From a checkpoint of a small transformer trained on Wikipedia.
Size: width 384, MLP 768 GELU.
Training: a variant of Adam for these matrices, 602M tokens.
MLP neurons of a small language model. Each row is named by its layer, matrix (up: input weights) and neuron, and shows model dimensions 256-383. Each number is 128 + 32 x the weight over its row's rms, rounded and kept within 0 to 255. Numbers have three digits each.
A block is one neuron, or neurons of one layer that tend to fire together. After each block is what it responds to, as a language model described it from the Wikipedia text at the highest values.

L5.up9:143116101098099159107147131155131136077086124137195080071135165173141102114074139083160145092106126128162145129172100110174153142174118110110149142131161161143095109081095051181098137134129056105139129120133111118102184113126112131116135189158101108123124121140137125153106097066158062134057177067158177164166150154094174121129064105119154143178121097128124109111088145094135142053121
Short interior word-piece tokens inside split words, often right after a capital letter (W-ar, Wi-d-geon, St-ag), plus row-ending "|" in tables.

L5.up764:133110132113099095090151123075134183120097107157160129151127128146124147091100136128122175109138173071115119109147108151173117153115086111129133136104104140098148106057166186109109161064118150103145088168094074134161098078098095095100119120153107165132109117195071100054136164154131132172109134134089127200108152143088113146140083158183108113137143127135122111166119100172089124157152
Tokens that begin or sit inside a multi-token word or name: New (York, Zealand), Ad (miral, venture), Cam (eron), plus Korean/Greek byte pieces.

L3.up248:158091145106188071082078117125138106170151132127063137170133086114134127190168104104127161169184108114130128160141120098134112137120075111085131068148120186191128120114150175079080122112097104172114152115149063108143118096077071087153164141157159167124179103145095117163215167129147150128092121198205117157162107128116140141140120107119089121110175189129088170163165107124162162162154
L3.up496:104127123135145130105131159160124060103150170050078112104127144135074080081155098131111158111190163174133124142165120139142119168141114155113187176108116159109175076169151192065123107162090089109188151091141133136136147073110092056131125103164118129091131148201173165175161136131106120176101107142168124168174068078127133107135086110139118070156120111169095111114137110151128190124113
L3.up597:092101139130104105026166189112143050114128184117143161075093139101050148146121137110139158111144165137125167173137131188153040142106136095165101187150163077133121122079167092151141163072155098111156123145122125113160115094114091110177128191184100141114118114164168172141166120129172145161105080088133130121175132122106170160139117126125130130117124130189105138096143170064169189113110
L3.up717:150133102117140084083199170196157136186152158114096118139104124155072092184162081112099123180122059170149133158129109125160180136165140135098195111167173098085143145087198146063127127121178064118193171107151124114112134119088129089170161109167146154115147170157155148116144139180182063185119144112180142098125105082075136094159097109160127104116186172135082201124135090178171116169157
Prepositions that link a verb or phrase to what follows, like on (appeared on, commented on), according to, or sentence-start On before dates.

L5.up703:084124111080134104122163126090101194108102133111093122104118161099105113106128170143107123077157142152141137118101083098087126115148160096052147127096085150113081143111113102118143134140136118148125054112151095129150122135121166119121091159190111172092138100128121121137130092088157173202139095132158114176152121090138128113105182175135170087163147144163085165110104124224117094180142
Possessive determiners (his, its, their, sentence-initial His/Its) pointing back to the article's subject, person or organisation, e.g. "Its board", "his father"; also some table and infobox punctuation.

L9.up143:143085154134153136096152031141167096133084096143112143158095153113155152130139096147159087093099087119163135155123173108068121174134128124111102046074074114144076138109153107119135167107161130075134110194054103173130124142135073125089130111150160164112123102119084143164100120143045147104101148125098123118148175119095032132111160136147106105136108149078134092159122134132126154125133
L9.up342:144136163110138146146169083115134130062084166115131135132149120119130119125188197153121109068140120135168127133107130101112093138121092112164089110110125137090112164126144136210113158116129145140138125147100111147119155156150096108134108163127134183049061087162107119156100068136096141147134165095123150105118163096125125092112134101170097059085069187170161165169126173161151146164181
L9.up556:142106123096092140146155093155103090135101132148062101160100153139089158141144129120138131094113087133144162172122119114139095159081097138088165115101134133091091078120126068128152175163096141112158035179106161065134181201111073125113102086123088119088148056165146168092158139099159095120211144150130106108123165056158069121130116141124144125093148167105113133131082171160110136056164
L9.up596:087057188175156122134158066071154061128118134111122143146089133129114142115123182172152090119163150108220139155126152145097098211117140128131155100131148150132126170080117122166100170075145148136189138118161139129088207131130075122090191138148164160089089107152144129204085092154115069120142146129146112097163091103108108091094085140130120068136103203117142102148169147169187160137205
Final word-piece that completes a split personal name (first or surname) within running text or lists, e.g. Jul-io, Reyno-ld-s, Geoff-rey, Escher-ich.

L3.up74:082126150143151165079116090124123150124126181106091123129125137159157118126071100105108083111147137064162168122150177102125156140122072103094126121141099175114155096156132154166075095135083147197166123101105111169170124129076147115167151129180154103151083175028068153203196172078129115137076150139155170134133169127110118069101107126154100143156156159179103099108116091140131128125145
L3.up198:119173153130107133108125135131137116165147124121078139133220159122105091093146095138058103107136155129170140102165132122128162143166147144137142186143113124138163094137098157174117079190091103210193118143107106096121141149093132116151145177151076137144139129200103194155186083127120155161135113150123157102123156134107081146129088160153054119115136110102123071111122143125176112145109
L3.up510:129080132157137178112146157137131115129151154117146139132124119137129139131146089095109113108136132150188147143099160143090124134124121093092148120112183137129114168100110147100145170156064169133155095108065134172140162127113088151134129099174100079135160153143168136115161123142166110160105085159103132124154077135081127152156154160111153096147138122135101130107140127087095069159113
L3.up693:106164097129141197132122081154131153106143140121138152138105115144083151144118143106111095078101168134081104157120105153124140165126116168136165159137165158119078151097121163122094144112054134116096063111086155138088155124075117099141133153135103104137140132131153119150147119159118120152103095103174150061102099119113083226094127147117116130087121123180090103087085155109099172188121
Short consonant-heavy word pieces inside a word after its first fragment, often "d" or "t", as in ro-d, substi-t-ute, Wi-d-geon, Lo-u-d.

L3.up166:115132134113108101106102095136107135125055137115138143181130139134151114085170113141139150058116177118119173179186133097064111201106126121080135102093180157154074119133088194155172089086142091119081172135080105161138109124054120052145113156177135144124097104135148121143138115132109097135127131098107149127108159158119086124123104119121092114100070086095095082157168147144110094124152
L3.up239:135122131103160075096156163120087116123115129127110128166156179136138104140095112130119127146131126100135169126087133122128123145094138097071164091112171168106120144120123120120146114077154100130133089163143170135151146171097067092156138114156110163128102102190095131119092103122137095143193175169082150110082127209088126109152172142123126081122130145099129132105210181193140152154127
L3.up637:082134115093117165092143149115129131117066145161160117156123187136094115051106089141212082122177133111163127154103145141140132170138110110086105071028106120145168122114092120148132133140162108130125111153068168114146132132125103140145139197177169087093104108181072115125109104111154087109115094154175119148185131142135115079161084141120110104198156094124122114108115208139118113130110
L3.up699:079120155164168069123155130146112199132084155093079114123205133171115126109100125085166123134079118075162181103128195120104157156125173158030176207117130143091109129158113175120119149106102156078122072115119130114155082137108162072125147104159162092137110121171130121150139065134105093097137127129136113114076183150132061165145141125095121082085134136079140055123135119168112152140121
Byte pieces of Chinese, Japanese or Korean characters in parenthesized native-script names (孔德…, 鈴木 重…); more weakly, mid-word fragments (Wi-d-geon, ri-d-ge) and table pipes or list dashes.

L9.up32:136077142130140099114111101108129080096139108087144187147126156178121116124171165143143109124115146136126133153134122146173114154099068086144096065092142133142132106123141168083137120166092222153099044076110200144119131139117087106105200101154081122146110118146126157178097126131165098113061149163100168107113089166102124126119144142138129115121131127174084151156126119137134101107130
L9.up232:130089142078107055127182134126105126127165088129137189131130169087125093137149096107125076110160125126144188113111162095159178155097082106133103112114161117204107148131126178095115127143143162130153092093094157110094135143061069159118132095145142110123129132148120159142103093139162051169128100103161118144140071125114035121162145132156118107150116156165151078141127129146176082119141
L9.up535:146151120103131138136107084153141154152148096124182158055105131130042114141145152074088126125122180118094107119112131117137113114121125171086099114157157127119095160156120101118086063148098149098132150079149185109110134093109076112116115073134141114146063106084156193102124131087127134169114126090163115110134067147071141166092135153144095080129142114202110133092150194127149163171141
L9.up616:072155140105117080131127111207150161154137076113104190041172144149096125111116081077134167117122095163099192110106133123105083149123187131167144122155157130143149119169102129128146102126066129106099092118083190160110173120107130155100141161138158117111112110153218163147122089137077152120126102138119162103089080151162117136134133178159154130126146160049167123157162171157054154189139
Short consonant-led pieces (s, d, r, k) inside split words, mostly names in tables and lists, such as Schmi-d-t, Ta-d-pole, To-k-udo.

L9.up123:145146124092100171115173127101144118143135124164183096134131112169113159099152141101110098131158133079164189152206141103086170102153111178117150114159109148167095061084119139130122138095145157144084199135138144144128130106079141094110114153149121155102156112086144109118176105066136131136147165053112082100156133088147117144028132151128159115120101045114087106112128121112085105062190
L9.up315:106153188079175132117106108150180071141094116060144118120062134156153133166144160145107130161120169129157120175117146113102118164167168106096156118134139130145126094133154140117141091135111154071155118050124172129106117134075104147155154105152102135146112188105099164215131105180087162163089125089102115163130108157107128135175019103143179110146115024162163113092193090118112102146150
L9.up318:126118112137101113117117109082104019096144089082149138104126132157173095097124154162053101155171116226179130153145120114130166101093127086140149129143122145179087134123109118147117136099106136174115175107121121125094159097096086144103124132163100117166130128169105166114127155138035119053098124176109158148198088118107189135155086125139142080130155127189084136109153142147082127137128
L9.up632:111073142114087143104076057090112113148131162167175168083162148102140117133180164147079106143192119122169099182151180162111099121082098157093166113149115129161169131110163153151104146150183157134030157151140126178123105137098125118151128143156074164185097089111164129058154092128172142145126148103097120130168097067143088160076112132185129115089143124123091106095171157024094084146131
The article an, especially right after a comma opening an appositive about a person (", an American bacteriologist"); also superlative -st endings (largest, eldest, worst).

L3.up480:122185091103179109098142161159089137142113157123121146156165194168152115035131066140200163115092140115166128116124152082159103154112100105125109159068085137137153124051073153129199127120075107083148085131112069162098095050067162120138113128175153126059103191090159131122131138117151139137088148147084157154106126100156113121160085148101128083128134135100139116101145108171120127203118
L3.up493:134136147098075199098133176076093124086115142139112092122144120111135126096048187178141109161097083109165144113116092162106112137149148192092152146107131146164117144120119114066124085122173129117176137137148144133176114115143121143143085100148143171113140105102146140063109101083039168183067067098168142179120127078065113167105162167120127098109184163099121143111122102160087136143152
L3.up517:117182157099100059102116116145150112071087129094107158091112117066138164163153145102094120069134137131176126159112096102122115106178112150112154144090118130176088110071188160112127125142151128107115170094118079139162187144116090126101129072140144154075142158179108127172119143189107088076147142147143184164130167121094127126101150158056104086127115170110118158110106152210132165134129
L3.up612:129156111097157112116147163126122155129064119139074106095117104121138078144156101129092107079153123156136137157132129121140097164140126116083110113069122129123172172085084101112146121149161073105118149096167024114169128105176203133129093194149119129130183163139087100130109116161105138172094105131129204179129147055146151108094141134112077081188145165109158158148123154148121099159175
Middle word pieces inside country or nationality names (Sl-ove-nia, R-oma-nian, Sl-ova-kia), more weakly inside other split words (vac-ci-ne) and on " of".

L9.up113:080162087156107133093203155163145130106146110138146148171060119114132104073102072135145120080113124157126142116108172116145091115115087104112132098120106182092145112078178170142166156168056136107136160114064139127124194161090098158073121114144195132085101149144147158180105153149194085141156071108155109092141086093136113091132095147103106111179106132187120127222123118152137150133206
L9.up312:133122129133101178107179175110154091108142156101161107150111078166136143129117162101136115123159135134108116157090136143094145146067084169156141193163117147100176152052125114128121137117071105147160133122143194134129173108125109117082081104136137127137100179084126145146076126125170110149139079157178075138164114116158105072173104172159160098158083113200116090126131153128141114133177
L9.up443:095158090132111151087193149124173079076139126131184116115125049105071131102154136115111123148188165127159126181165058145133081133131138124093179170147108140092169103109206123114182116110105116065142144183133134127144161109099102145100056137166153110151164131093146171148121172163116103136118108092192113130123121058181113167165091155137145151087087093170071140108052139116109134102184
L9.up476:072145110112141143112174113080139104110113112123138114127128130160201107104163090095090151107120094108156129171100148087136136194109107142113138174096106179146171088156106166214171103084102138162110172139145226215085120114116103094137142106139200088131105181094105149158086062120138140164143087152090119077114095123130084108093154155138177109149135130062106100134181097116199097133122
Verbs or verb-completing pieces right after modals, to or a subject, just before their object, e.g. would have, to simplify, resulting in, retaining.

L5.up491:123139174092113126097189110151136079179146094126185130084130129183091197129177147075035096092118150102173200184133144085158119208155110166136151113112102142131112126105149137100111133120143177111154147160062132132146113092084178072129179145146079113153086134132107158129103105144121125099068153081176161081212111124111136121123092140092153113146104053142089189177176111091147098118142
Ordinal words and ordinal suffixes, such as first, second, -th and -st in Fifth, Seventeenth and 31st, naming rank or position in a sequence.

L3.up48:184139149132153094130114181056153126108132198099079142144108131146111111118227091107053165098121144170094156162163164085153096178186083104146115130114128154137181167107166126132152108104130121129118085128090081091134126134146202141163157144135127103150081118111120152103132072152143108087089105053125145093152131185095125138133113153152173115148160059130154160103170129083180116147141
L3.up109:137071130145096128109157129136131113103121085115173134091163105167126131136173129109047132087160159151112155166185134138158108132105088159128184142158183161163122191160167144113125089076146143086094112157181135110098121124115172156107161150149055135177113125095115137157148104173099157076086046086100128099165136137087144154141163070159106105108123086153115203119154106151151085091116
L3.up213:167087166152150162127149133123094115093111139080160146128172104151115110120167157118117196129103111166184140165131162150138082079153094215182123191175104126176124119146144224109100074130183132112084127107105087149149068069087105099153184149147093130145086139182172131144154115100125163084166172093104167081172079176079173124101124151069073080119158126111147155126134121158098101139141
L3.up347:126140112132166127132124164141168102090140193102133103115110083097149122143116106067095135106131119108133220130152126139131049141125133160137129163113170081093140134163153099114146142135074094134157108093103112120093127141149177109139119136144176116108159117137097153104166127207172129174117099127172136079125148184087152083091127121117193161131120162107112141052090147125134109116151
Word-final subword pieces that complete ordinals or time words, such as the th in fiftieth, 60th or Fourth and the h in month; weaker for other split-word endings (lunch, minute, factory).

L5.up759:110146095081087112131109103149128104150078171146116193128128166129128161125161164122125113088135105139105173190062106104126136103156153077196140061129130141124121132113076194247072113123076160203144118166163086119093144152117093126081122087119176131110069138159132127090150123103113148101146172170142144173121129075124124109098158126154141096124092137165166074185132108136164096140176
Second or inner word pieces of personal first names split into fragments, often in sports tables, election results and cast lists, e.g. Andre|y, Den|is, Al|ex; also pieces of other proper nouns (Cat|an, Mal|ays|ia).

L5.up450:095157139155138148108128142079127144126120137117102130142125110174151116123116145171097112177173090110139122143137152150140129128124131123134160130151141149095122120118144093149142152128123137095149134085097090171160119134124116160176152099148198203066163153078147107076120122078137160100092101139139126163151089079063171143119114148083143088132169150089087144115132115112099128133136
Short middle fragments inside words split into several tokens, mostly place and personal names, e.g. Sl-ove-nian, Rh-ode Island, Vlad-imi-r, Aber-de-enshire.

L9.up22:115060131141156150155117112107162154174098094104133118059135057182098120095094103136080121111143159120179129159150127130100134103142198116109178147138176137112076165121143098153092076122143148102175108138170129166136118142144139181112146124152093119117080077159153146107132076104159143121117152128179116135141140140139166127104108150127160048070133134076096142098173118105131132123128
L9.up213:103041126075058086144144132141137119182120115129085132150076112175154161115161118058091114115133158149170178174128082095137131166133158095067141136193184182084097085083124103142136134078101148118177115163088155146084133113115164102149154042159147082157064099164118150140142043159128106178149084154137153078100088111103139116114154147125152116108119090141110161104101092126135118121193
L9.up407:092101162120118084128090176148208151106082132056096085156140119207127171104133115096163116085158144092162183123082107083110101149147161096113148155095203147089191156104131138145111141085135091080090119086087111099166109122110140115134085100141161101126075126123144130119127121141116112159149118170160138141118162174148127107190152142094195088093143128119111133150145094157091146139136
L9.up685:127095146109176138125127131055187156101099143110128136156155162118080150078144107142146133083135170140145130112134156095177154115142137083144118148072120088159076199083149161149093108110111120099163092146134113088168072071124117113118122101139158169146105067146130120133098127108086090156144165147118090155105166122133070160133136129144178069044086136094099124143111106146161101115138
Continuation pieces inside a word, chiefly CJK/Korean characters mid-name in parentheses (鈴木 裕, 상), plus English fragments (ph-il-osopher, t-urb-o) and abbreviation letters (PHI, HBO).

L3.up306:128080149125216191108195136160117133184136147108104145114103123149138104109104116133125144088142119150133199129132096137144166153138063150081144126107154166116136177102159079111117154157106133151121073090126161117131117101072101152167159140176130209115136136135101145195169161148178119142126103132152120127091070152127102089172051159114141075162136105193091159087104127138116097173135
L3.up518:100112114149155221088204069105131169147150124109161157097119120128087131126137164132092148149149117103164117159162139126132142127166156078172125155131112163118131205152136085107089130094087132127124101085113175104148103138091143105110161094162181127078146116123170139201146122062190166173142162113125172145135087153136105117093120074138161109097161073159086092076113130097159145153120
L3.up591:158143124124195117123145129150128195187145161073138098104135068143140179167159107096126094135126128116115144138071141151093124120109137091132154140148163087103124149097097115092120167168124088173154086091069110113108140143072192148136110171151119182130163119174088118115132138086183105158175116133158167151110105123152196094127147140115107068126181097156110156115073133152122108108102
L3.up641:197112099124088106111208103112117175151074089119094130162149125192131143119096143140122086148188078197160192157101157132070145165080094115095147053074093162067098127133073118124117120155135155166126119156136170135162106152072164123102130170181119177117172126142108098176069117107113117098114088092119110127153102074170115136129126140131128117129178153147088172086114117134184104117161
Fires mostly on infinitival "to" after inability or refusal words (unable to, refused to, failure to), and on possessive its/their/his after verbs.

L5.up45:124134109131160105088159087135124105151139102075150080121076101107077144137176142081107093102141088097149172128145103146140121197162129184151138109142121155091123134138152122117148221062126142121145152054096120160127131153088089090113081141138067140081148151112096102110075120135133139171128165117138105150137084170132116078121164141093146147121145171167149142147118130113117097164147
First fragments of split words, mainly inter- (intersection, interception, interim), also sub-, mid-, pro-, ab-, plus time prepositions during and after.

L5.up460:126123093116108174112124133079116070127107149085172112123154121148140145150130122118131124150113119117095195137114198147078078142112124136097165171138127188094152086129113138051205155096146139156110066099159095194059084113127102125120099122153126099101151150080131100140073089118124107233113131086148140154198157177198161157114117150081138142136113093099124041085135176131161150170127
Words about war, debate and dispute (war, debate, thwarted, disputed) and causal or temporal links (due to, in response to, after, cause of), plus scattered word fragments.

L3.up103:108142150145112149108185126128146041129082144147110073111092185143159112129116138137105114136156115125103128133184147089189123114110163114141107102101126138130094159083100118122091169168152111139137136158116130129097102127138151143124152073151208150099064115121155158179133136122112134109109163173142137111098129105125055119114104166157109000121099093119164124120119116146149110118183
L3.up134:122127167138139151101163049125130105126064159154124121164081167101157117099176116185120127083204103131152168161084175093117115147111115167150149105097048152156134122074123121153114084126130147132122106146141100180152117121134021128152116086150121121123127149157122133219026103136101117192110174150092113095103126175095114112134192186116135122142142130178080089173096139126140082096112
L3.up268:090153147148163171139159073120122048077128124134165116109123149098121167149099182093094072140179147113157163093118098089100130195137196104113140114110155168137091121112091130108141187112106177121112145065137125111156121149142120119107190107138109108133105085161154120158090120128097105172107176127155102161150096077146065184098141142085122079148117132118123131139105101151127157169153
L3.up413:136128116156116162139134112118135114097028149101115138155150157094082130138185161149168126067152113163150129177165126087119165103128066102124146105070116196126103115128123104171100136145130168116155141137147112154158117155144122147071150125125205121062124076168095173130188077139134140098118148198080135134112147119128100084132119093108102075073116127146183091122066148163150156175173
Final word pieces completing a split personal first name, often in lists or tables, such as Nicol-as, Alessand-ro, Reyno-ld-s, and occasionally place names like Brook-ly-n.

L9.up9:086184134082155132128140163157164096181115124118120073050140132158156113159137110085117070148148102165167118132172061138091135121124102140096095155137146130180110125064154137195071186121128109120109144149099180141207112118132156157121143126135167097120120071121161178163170098139151154107114111140168151106161131071164107085099040129133132095134224159119123148171090099131119122124167
L9.up377:153107095098159125146105169163091094100147116081137084103112139164130122129139125099047069111110091167184126110155125178077065137170160153123101153160111101074072076119089171141152157161162145117147115113089143144088144113117121106157137074161119135151134119151150154094182146120078100083114048064162097138111107141135123111094138151107112089130086159172121162149148172135101111136127
L9.up410:132084113111122149117147146160174141173091142109197105103104119188064124176168093108105073118149149156170120120158127099183093142138099152071127152132166145144086159093126148143135217182152076094119091118152189112085096114141096133147114098157139144141107152120177232149087091173080103119143109158111112189123109077188150199152124131105100144128114093183140111113165136148131107158169
L9.up618:079123123086110143146143146155115143086107149149100080106156114190123114159164130130109160124113132130100168136125133105077117155133072117095119132134142161125101113146091086086131149129175121133120111191099172103128123106121139179102112153147115139139080143139102187140093173103126139075093132124159161162142112124147127117111065107152162090068116127179172177165090153096118101070081
Short subword pieces inside a word split into several tokens, right after its first fragment, as in Rh-ap-sody, Mu-mb-ai, dr-um-s, Dr-af-t.

L9.up34:105061124146184143157176169113184148117100123071143091088202137137080157110175096118125112066125143126148152213120128090104057115079086134065157175152108139103092135112181107175140108140132116170092100124143123086094025071101102115116131128128125167111148134169144118170152104142083120176106139137174151155175096137102137148124109123149142140038067128123170094178147115103109176125151
L9.up148:138093106108223131129126072107143143163130087133104121175102111144094142061131169103135091129128101154179109177134098135109127140156124090119161188165188207143106131092118140141089138114092150128099121126097107104067101056112113103150122136132093117119177074115106090093086049109112126149112109122122119118131086113104152113118126135125102117080137136153090055170172119160152068119160
L9.up498:135091138119159148126186124173087157097161079083093118109143114164080158115133105118096075113197204182144134139043082117143082109123106100151081169119161142091094184084088126103144103119149099072111075174086116166103141099109085065133149115151124137160140062129163159161100189130122108097117077129153185146135125107077132107158117145121138089124096122203136140163133172099094130145135
L9.up575:141101182167152133128113146051148156125134157063151127191147130084080202082117092123146146086180129111110108147159096158109102131081095136073150135105150130098090106117139133144186143070097110161122115134135121116155072089139136129077101122157116176152151087140139164160116128115159114165084167148161079156129093096119125132183122201037094105095144132126092126119121124126136158126139
Short continuation pieces that finish a word split after an opening fragment, often a syllable's final consonants, as in Ste‑p, ki‑ll, time‑lo‑op, Kn‑ick‑s.

L3.up171:127143155128126136112131050114074084145091181114141115083143108049144130108116160131095092127178090100168119175107099130101134097173105195114127099136146143110103130112182125130143150125089190155150116102143125145133127117155118101097153118161079133128123141103194113105138056196169128150067119138158168115105111060149094151081153118107161073153205114107127120129171118143156106116121
L3.up284:111097167105165133110148136136074115120122113107127180073127084096163129128139139151118158141102159126114126074062139143107162151153117200116138171157128111129103117146147127156106182138098142150089091069137118133114145090075067136119104076139093168083136179134194155098128125153162174193088114082177143150147089100110132189115155128139142088154126056173146081117120137064143141170123
L3.up288:123119173101167107092107177120089117158169097095180123105098119131131119166187109097121142174140090141147176114115140090142101165193137136099084172122146150046135140144128115107144178097127159174117070094132072113065172143133131098135149088151152206125144136089153137090143154135161130134171140126106156158153076120151147112094165152121141150160164149142122109103123129133129138135119
L3.up473:157078131143181152115146136144080117133126100100123142112112120119122126111138101128176210139107142220154186114136190179153147143091152145155148164148153123096181155105148147164107131088109096179121106071113135102101152096173191129127167166134170108156126088026122136057143151185111159128085076104108135116089149097125145121094150130187152136090139095154130180105184146115110137157150
First subword pieces that open a longer word or acronym, especially a capital U, as in U(buntu), U(TEP), U(zbekistan), Su(pporting), pre(tend).

L5.up151:083125136095165135129106117131151078146150212090076134097113098098140162153135149190127080108075137158102160119160065157061114103136108174136079138139184059115067121148122081146169125128116114175170121135076142098161145107114130153141127091153068204117156093130172160139169125187142124104133132074145092131094068079169092199136148091084056114112072141228096175124103136139097111152136
Fires on the inner or final subword pieces of longer multi-token words in any prose, such as overhauli-ng, responsibi-lit-y, controve-rs-y, arrange-ments.

L3.up253:105138088183137149131086148123117101102064129124155104165140119139124151166078137096117196206099142106135081153140121084109117129196116099141167130173069107139184136128134143050199198103126131146135127120151088168140139153121134090087099108184102146103075114178110130128098130140154103101180119091144186125082099098093090173160110070198128119162136090195219141099147125126141149119147
L3.up310:147126169108094125108141121073088111104133149132114092133132192103137152147171090120076179136107128124124155110150147108150169133145152115214110102102127075135118142122141119104108060116122117139160117138106070157139111187153112138139126168149121135066112204144130094081140120120189078129101132083074098112109094137117093185103111137134119098125164153106097111162156104184141071128154
L3.up342:142101174151089094091122085138148101111105086111084083112139117145092108099107133095100130075131128117185089095122200144080139111180146085148156130124117052146157155140173109139143152155102072129159127138109086151092111087098098113111145155148126202118073116132159083092167094104143114121189135045055122154136126113113146177168103125117129179135136104062091132176170081085129120147175
L3.up519:120129134143104175166097094132141171062108141078082135113140150117117174163068082088066168201142134115114095153123155073125120136169116111139108111159126113114186142148150111126178130099167121157140147148132055132106139154137101135065092145164155188138068135142122133102106105137140079144149073084119144121126132124119086208136152095124164097165125105159132147164157127101165108154087
Mostly middle or end pieces of split words (devas-ta-ted, mini-ng, Aust-ral-ia, La-ura); most strongly "Preceded" in Wikipedia succession boxes.

L9.up85:119143137106081172117179111128071088183132139147130130118083082139091189186066165060109153126088174136190114189104137158170099112124073115130110141133103140094144174057161134084154125145096116176168142107101142123109126133128104120133160116145138126101104153181151166171119106080107105148131127157199153131145106124201166115132169152116131128127161137144074189144044123184089141140139
L9.up246:096122086137117102123149148141126143073138103045099116130068103131098151164066053124152136164098125118135153150158090179108093126060046135117166110131120173093145169170141169095145195053083201104114083134128128078173112161175124089115147148168053114162163123135125167066123149094086111141159125080103123097125124072123088111114067176134166138113154138168119089143116120108146103106154
L9.up341:172091189129110137086120147137117136158154064124117166123114168141066149180114058116084138158196126188161141193160155130105055191057067170110127131171079189130114141139146095125115172127112202089138124123158108153120112128139117100155099138155115127040154151089171145153174120106166147137157157173140154131195144116174123088086076121112083101133163187135102145097082121075098114126125
L9.up491:139123176080080115143135152143126130117094139094100122101148102095125214180109091051123121112080137124187132143127155137143147059053075220124145149133144102079142108118059111148151147121135143180101141139149147083145137122158166146126122201152120166056067188188185192105142064125144098101142121146195108113094105069136098124141115164082160138115156074148117158096128143103163060090146
Past-participle verbs or their final piece after was/were/been in passive clauses, such as screen-ed, designated, received, often followed by by/to/in.

L9.up375:129133070164133120142178127093156079114092122089096132099134100126125114101191119098143138114148125155117132107110137064110103138162123122136121088079111191105147102095193121116142166171112160129141141070125145160142198098200105063110174127146123180136162105113167187116140149089156093193111144128133108111105052160142171069104133116120155124165163114135086081124152104126174099167179
L9.up536:102141155084146114132178173150138053138156033075110122180121114132160072156118091104144075151155083131119130117138128144157130114100102119093134166104153179098124121103103165131139107123086143115112135103127098136135208113158105085180142115152166120155150135106082150186119133108101102185162127122167085127135068082155149112100054174103224104116139133104087180165140116057138111192187
L9.up704:116091133142119106117133139089101081183160086059129163072103124148147104110180106082181063072131130149179156100064165107157120145096164085137121142113146142125151098085160150110128173105091096165151104103143114133139177155121104093120171158137140104105125161150179168138132136164140047113116130119192119076157108136173133138191120116139164130132183106123113129147139123090117136170174
L9.up711:109123240131144179098176103160082108135123068103145103105106105146155120106138148085058108056173130101141162119081114133077190157124059171148105159109143156133193086151182155121136125103139127166118138121129153150098176106084069143120078124145110130155136177123152118101113120082116064173119110173160142142188097122111110089130080079124136128105123130169053113139083170097169130132138
Temporal prepositions and conjunctions opening a clause, often sentence-initially, such as after, during, until, since, when; occasionally capitalized word-start fragments.

L3.up265:103080101097136084126148122106090103182141116120122098126142079178134185154124131096105143077086120131133137171128130089087144111078109143091163153167128160140091108131112195163107176042109134161115114113158084181137134116112114095114107095142138164195130116157172116114103107136187149105158114098130092132184139181192132142096144148130137130142141113111129105149148143136120088151176
L3.up430:163124142118120162102160092177134082062158123078186197141114128089106130144125144133096106175139107150125124117072088150120110129122095170086157156137130153107150134101135156146164093106100155153110044083127156171131142110116102066154072096153148134059103142119189110137161127192167131127121097146116108129129126164166091107111149140105143129119122078130127117142093155139092120207142
L3.up643:144168087135165138115172122125111112128127099044132114113122135142072114103194152146140214127095191122103158097147097108148112142097143106116134128169069124102130144100143199146171145064118102107090145066124104128036097084107143084116107212158108183167133157148184156092150113089143181094104132090203098133188140175173122131107120127135163139121118104129130110075185106116115126143142
L3.up731:151110108145167086108124141129151139111126116117109172115125162111138130096181128116139194100110101149095178102060125107137109122156145142126082155121137141124112077140120094199136145038073165179156113129122192156186148176159169113063136068166190160147130130104161125097140105105124165099231132134155120137100146140161115093147107155092165141159120165182142113131154162144086142180103
Subword pieces that finish an oddly split word (mis-se-d, under-ta-ken, responsibilit-y), plus "of" inside names like University of or Museum of.